From a checkpoint of a small transformer trained on Wikipedia.
Size: 15 layers, width 192, 9 heads of 32 (1 for keys and values), MLP 768 quick GELU.
Architecture: LayerNorm before each block, biases, untied embeddings, attention and MLP in parallel.
MLP neurons of a small language model. Each row is named by its layer, matrix (up: input weights; down: output weights) and neuron, and shows model dimensions 0-191. Each number is 500 + 50 x the weight over its row's rms, rounded and kept within 0 to 999. Numbers have three digits each.
After each neuron's rows, "fires on" lists the tokens most often at its 100 highest values on Wikipedia text that the model never trained on.

L6.up294:512524540533555457508425560455447516439445452410513504586541463518500515547506440531475519495500444572490415500476478389452539502541516524478486520589518547563434482530509450510454521594513484530451449465474472453567499510607384485448397423505389486493568488457487505507511467457521449498463396548494543521534532506499539460487533544467437509443557529485488540561393512462536558477649499565503507533462429464591534462557553524509564467506514583518487470514371464501520486509381521449686581416535455456518457491516481477433432524525580518555561571530505432498507581534528515520
L6.down294:499489538514582485511527566450515421562559459519479496542515469479448533500507548526639507590477487462608385412485558418558488518484410474441512551579544472590444440563492389442496485475452467449490539468472502501539515524494487483498569432504555442524400450530541516503545521465506529561540501492515495460409487584627508439532514472499481493473471559537491381483515542466474551513508469556521509529464414466494506619569486466602480545507537502460484585505486447444533540398475506515555453465487552479400557450477472551547516383480524391434451484514471490445482485544591617580
fires on: " |", "=", " and", "ot"

L6.up657:573548433492464475547479480509477535564508548458510506466504470503423443470498553522494514511501476510585508518470498484485553555493464511397350528553468487472416514508474532469480531513456520486482498459463463532470645483588434486504465630476477430485534503533527547484569490448552487449539398538547593529518469495497495434520523596481521459406411533552453557526525485519488579552475565442496623504488480507445543552396434576422503516495532479524499580587449507541470539437310515506630505444560531458551572471474468482521465543460554446519601529460503476420424431532514518462
L6.down657:585464488499477498437519528531525615438459498492506531552556418527432451500358456415499458427503508490479486551436478428495487542526534517533546506541527443506514620486527536535602498531488500408497478418507419497540528486477412526579571476476465441458535429552584451472525481493587445298502525506609461518514492487458438554509588537540592492529455471487493524527544535496413508563495522507478397564499499490460537581540551510469492500622503437518450590452444536442495476530537480520558503468505553522524532537490466399501426501445579404449443441503483495492565548458533502573
fires on: "==", "===", "7", "5", "4", "\""

L5.up90:411487542535485482536643391447522487434561536470498562513494474502519387482510470485520502503490552517541399597553510556520478514449482442427454525521409542508514528516523532476557464585514513474472518530442555510421533438536501459547508618484445443506586520438533477508406523510505530446480538525510569467557517520525507404573545520550536525438491534458439473613508447504467467538502484424454561585495505448582565594570590538500522463494534557483517483542472483582522497520468516481497448560365454338487386499557476485434483515535523527520640470498504561446455471498534559435
L5.down90:555609482464499475453426605501456517489464443532482462533446555604484535441538536531555469494512420507486575439481570469533561474501569510569510508516565488461506444447469389487561610437512526575522478513579434446486423624434551534414559388513539520482471466559428492460596503539572448515464473517472452546388487506535464551462428483468468462581491518587486519434455533519452501522533512560542386403532585579401422473483442496461516536496411486481501489443546506514517479560563487529560529477527517569509576501565518476543538502520478470473398480479464478502470399534471465579
fires on: " that", "e", "6", " of", " and"

L3.up181:471491517618518513505376596521487516480563568432570507486554517476516463507541478495486522610514456399484428486527564455500573535574569474538456530494467522538380482425445529580478484503583511421558437516431523489444533467480474517417510461564417477577527498592581474533457568455525485441398421507550521556516514502497561409435524508498471519440486527526550508441470455455460505360607440463525437448519578551541445560505472487526500544383432491484531480644520486514485509465524448540476466470615473523457492474556415493498548519489529450492562528495447557445486541575484508523
L3.down181:525477514521480483539491540516577524564508530511621541502546541489524635460603525510520464644485385519475449486565528478538447455494538395534468420455522492480463485473478529575499393444487553522570483490502475410521582500418530573525516436515399510554482500555503539531521604505531459418553529547461522547376440513451518471498478541505523405517539537513514449501459379434476544475496443486482514516569539522445445526496385437484499477484486468534480398565524477461504463494495405475365516526543432564517538573503404449535613482551500511499482496566504552472494469605501525496
fires on: "H", " H", " he", "ld", "\n"

L5.up370:556473537503478607529558473550497536458446515491499520484466487470435398448447463515533569531484473454493499547442454517508531410513557439568525583514478441537537514504514504431531446506525467518487455579540531478485486549465518556561512491481520364517489600557539485470441544495491478486511530572551530446555469547510529470474591513535565364581492550586501485498530481518501501533448422477602548439414541527562611578437431583386558469440424506449410486503446584413487530519401497453477422410436530485485549511486514381379465529474525464521538541543539434472453533538498556558
L5.down370:562475469551514410548442562379486533520569486498448414524545456535484527488533525514527481456466550523473472445510463406508556551517505474434477379409483495483514592506568468516565490523486534458512517545468425582500538524595472469496540487478504598454516467467537456565566453499459408505479443505472458507423478477542472588519501579427406504562485462438486503552464543478567560448563486479489445521522459495523484499420558438539516575536580502418553584522469461576586472374546520472567541481649495487602526429509477553500492466553534467538497515409473472537573441426380526430
fires on: "e", "t", "y", " and"

L6.up446:490402446477483528555528409483427521516540445407559428474524431525435473499566471476504510547530528423538487524477527549511393545395490488391537557515461531557492512511509547508512471517603486475516507501524560529459487505597479564598473444439487480578472563446538516415490503506431459582390524463588488490561523559554601452516514475521526431472459489508507560543613485527524570481467452473521551486448535543569518580504545563465597511588447488544493463413370535417512492429520529446479477477413496482549419499466427529518458555484575484496498480460548456493467530513567665505
L6.down446:456523456470542433406460569436609481533399471436461467495458599534553568450563422503519471496477492527560577451457458493509625561615463431520488464450519421425547487502497427484494514460416535551533515456449492510565564487453558489493421457561478477446515466574521455602558491569627544465539468440445466466423541493519489512600551509507446564528461560557510422468409487420500548493524493452460480487525426477472450422448453466465506533505560488497502545436476445568501516621572485487494522464546499480553626461442521539499542465497596514515546510506507514525516467584471406547
fires on: "ion", " and", "E", " –", "e", " de"

L10.up656:552458495570487507579427568430504495526548525444548541455526512507504467468429519503473492417515577464504484446420495564556506522561509498505481580537469461524477435395474533444429601466538515451490493560443495516477516422482475505514507516531418505514504516527546567535558454521378543524464493611510498527545505520443528463486501412509525510398478433522544502532518580486444535608558572483529489418555544449461532501475484491512515637518550469505464595508443495562429531392538469406512592507444441512517447359593473542481633517578531471412439486488486493495361512480503448558
L10.down656:528562532477595522506598476528418482538496532424527574600474588454510543491514483498508479434563483546466440509535528530511543518594439554465389568520590451538521500615427523460563472563453505478484486531430524562437556445489527480601499472514564489504488458519456509435586567415444398551414512450487512480507551535505445485594461587560498499386462501449455381593468548495446446424527513481451461525420526429517513503487447448499494577503502489492403551461484480495501332514436524508581522478530489472483475541533544492493578450583479423470471553452536521477529468475536443530
fires on: " an", "n", "on"

L4.up689:522469475539426465492527432548451536599613551506485446489528482548514452486451469514407619570469491499624432348533539528458524549546571422387478495484428531482507401460465534490516499535561551491519453485506623458519527586558500518504462525477457532551564459494560545482487449488489492534437501512528457550469433463487675510577547445449442427471481558443551447492569427503508510541527514480543521468458498485513593398513500514423489591488478488532479523536450525459484572437485481467594430490507465483471563529466452521481455445512535540484516503542537415502503507553634597499
L4.down689:518497482471520495502524646557478484500516541399531389525508502490512495448493505454504517478511515560464510517404501417500488464509485480461532465448530490505468558516400528472531578556536547461489459563509415492516491452448526435510557476561588452520580547480600496427587515414526601608590533531509465562375500445530546518540391599493397440441438462506496398623461438471424534509461439523491492507507512535505524497502516455494476501441586435545429551462525552575466505510530507464469511523575465516558449468461413494576432500518437560497475564612442481490519466599487452435
fires on: "a", "ld", "ion", " s", "e"

L12.up244:564409561556520493440527463435390514486506575495540491496488455444431516483520556430530497484532436509475584444422527480554478599409505462546468446503496468540451504515502546474465543523553544465566537478539454430528492588447462480479392487472527495637592475483430543537549480483489459465463533643544525489498451466487508416567485464453412517534501411471494518482526519579432488442531481513635433532477538547542448500460555496591474530467486551519572555527502468439545598439484452522544527468456498371459580393450449569500544492480486466530553456551465586513524569548397528459
L12.down244:476510514424540432487534431469540527532455492510487621602487556531594475442434531428469618524453442413539555516503464542583473437497434471502483535530523481443555440509364574426490421573434534502528506386507505469520536477528563492515576522489563420547446515512448509523598478521459432447594532502456471528454545543446464527538473545453583455576475558585459509508535552552418453447418514487556545543472559419547489497456500562517448587453533483523494495573474552488514514540514593466436575554475430559435517499493459431476472427471479441459487504579422407493474538567524470528
fires on: "u", "ri", "on", "p", "ac", "ur"

L3.up435:526502470459546589455537502533471584514552535448505550548584478487531478493532509486458526484509477464501462503550472540503510475543535517388372520491400476480491486503410590455512552543520444490621488508501535536451578529458483500439484559503419456553505501597556466524514546432511463477443413473474543539465549444421529452522567526473418539405492526553466492448471484436565499504636498479567444497486554570549635589418484538508509490481507537448483512543474540424488521481428424435470463470457457452444498544481385416515488457495485431496671618494531483527428531592471519527
L3.down435:538432481501584595482585554501505548531518467402424447509531465559517547465558511497472518481512461469463406548522521475554497385561606497468445437476486481521509478459370476496542536502329539498579541457506488515471524447445568542473585593545510472464467519600533514488511552475564494432512486508547555538480526394423523492587452469556413462505450613551447441520396428526494494547575543524491439518469575512473509512440502508467499462492521489502520539544527583503478488530508454535426560534433425486528506594387466431474495423562449500456541533461603555497432469546449509532
fires on: "1", "H", "N", " H"

L12.up626:454470482552538474522422436415459606523523574568481483464522484475513480423420509496525476480520448486543456540467507523577552491470550561468440400473483429560506524499393572521398481533629492454672505532485446485475489512464487451486507620482505529515485519518574520563452406501485537513472491534448463524565501552485529346533465501484535503499553458485520601493469615514467465522530491421512432530491534577518492505452602534606501497530476519623477606525451491445459567451470433463553469512516445461548508457529483516430514436538467459401485499500497504508488636441523549459
L12.down626:443495531519448466483426565489442494472560515477431450560524517549591496541474493567483472610488500386576551487563608537582570489498575477474487466426508489485563520400419511504484484397413480504540399435507473474448416522547459482437515508485508446600554450476557539575472398421462463557558501538426506501442446419496491547490453502537487527485462561560432469536444525595480479477463493453532509521494542409546434499552579513543432508578551491590505487500526472511513549515466577499523495470543488558482536566566448594468505513441531584577412500510424464552427481553406464417
fires on: "m", "ur", "ac", "s", "im", "le"

L4.up307:520517463500462531478590486423523465556511473454503487535518516508485512516619537436551558538483475416449484455479469469426604532483449470445510493509487476532536572492536487535504513557441531510489544505509431566511586516570357585458443561479488464491572535542479484456421529367575344389531403502538599433482509557543457527590565605423455474441478573519468567578569483553459561464478542551506518543538444516536489549485502580471482450438546514514496592518440555450449529415418464425532460492550498487500411533447484494492484447465470533504499530495543453467391536528551513466
L4.down307:476551529554445477521481466494509553576486431483571470544465361571451455516377445478449516508514429428456455485465554481541520533537450447529440578528463404556518507515597519455483465525504502522481489474480443516564563524547477560622583565533469460484497633574519406560569412497540473498465460458460563514411462472547485498572420505517516547400527578520483545515590421466449528536530510518451481463521518507587529570488421504441541488571523568434471510529488507408480499521464409479584436413510526486537504503554422487520461423548548400467526585521517519523511555426427515547
fires on: "==", "W", "===", "19"

L9.up763:441461487526551472576481441372501526481554482538542456517551505517383493613446473501538533514462490532510416544461510452520568514533552499494495552544475553625491454543498461455427520498562493427422397537411495471547509484451431487455561591527545493478561534496524528552539440391366447501387554529442510493529479602404476485515450508447550490499552404577442586513546537426472517525538581558472491434447522473525499486512507495552621610491606448514440460507460506502477500490537449525612454426528470499518459428511531553478520497572523441444444555472503489494447492492565479509
L9.down763:488482512489540472502531499529428535543540527356496513478538510337558529476574506466424561499529494441573436461528555569461594492466425542538540575570576429499527496533491492470513478449446521502558505594491516443540592470525466517634602529565605538480539437526534461476536450562505481449478529474387493466409536408433537441488492505554570542460525544555466456545516472475492434495528432547472507550490454429474529489511466423544528538450501468505539441478524476437538407423472523461447536523509496534445446486483500536497573587516619423517403485425475523453518430461596479566
fires on: "n", "is", " an", "est", " In"

L9.up193:434496474659551487549413481462456573503578481573495521543500494519461499471446540518519467473510451547522507491483462407562552452512518520576423536542429488586476552472482563465392580419486443478544432541554446514483504505471523394464446468567468545553562543539577499520584421471483491472406517585472462537540507528416489457485531406513520488543501474498548569494525508452509495511505504475470446433504513580499582464545601518468517645520574530501514592547488537406507528504493433563557535419550520440503550434565401439503543433575517402518451501487464381433470457469486483486
L9.down193:454440418554541440536483507482501526421487536437459489585484479538574538463459578526475599374504491584480503496522489561545479435500391548635469496605542503538537447561516533454512523527411509464490508539529437443526508557530506454584460456498438547539456567451488509502491529478516415558438419531488546457623459549411501432510558444507495557539526500483534506504577551435468531545427479507464464522526606469432558493414490546427524519415488523434528539400503451588549444459507603512479532539511452532409495476579498457546494504499508496562478425491419400403481499522572467539
fires on: " Un", "l", "un", " In", "p", "n"

L9.up569:497510425619575440430509398436407525548584513441611506484547408486497462480496512482577467533517457491448436466452523497508605480523478515478586491498424462589492535458535512471482474525520508446479485538486528571460494539569473490505490542550424495565511453477587460587555477410480394533471422574530503463558456522438490526566520572446465473587474487538425554525515512515459482449497537577458500540476629627489463523518547536466579605519535505588535539511471538514461421497486529425542553432552484477480463372463475504480535563509446404423449573419473427502512489490544489494
L9.down569:428531411535568538515506493389435623483608422488492500483517423440500480549542507540448497544481507482444398527447488450516572567562460499492527503548504461617450549495556575457442472505488495434563438466490507509539508487502408459435486499524464447591590527508502446536579443423411502534431429556482530489522564547540521451491561515503468504489568528543469526609428622419438503475509505464520494553485488498555455501459481480496557475550593553495564514480578442530464511502485632515479530501563462433411447436528485566593522535431496431417398531466447501454538523577460500513
fires on: " In", "n", " in"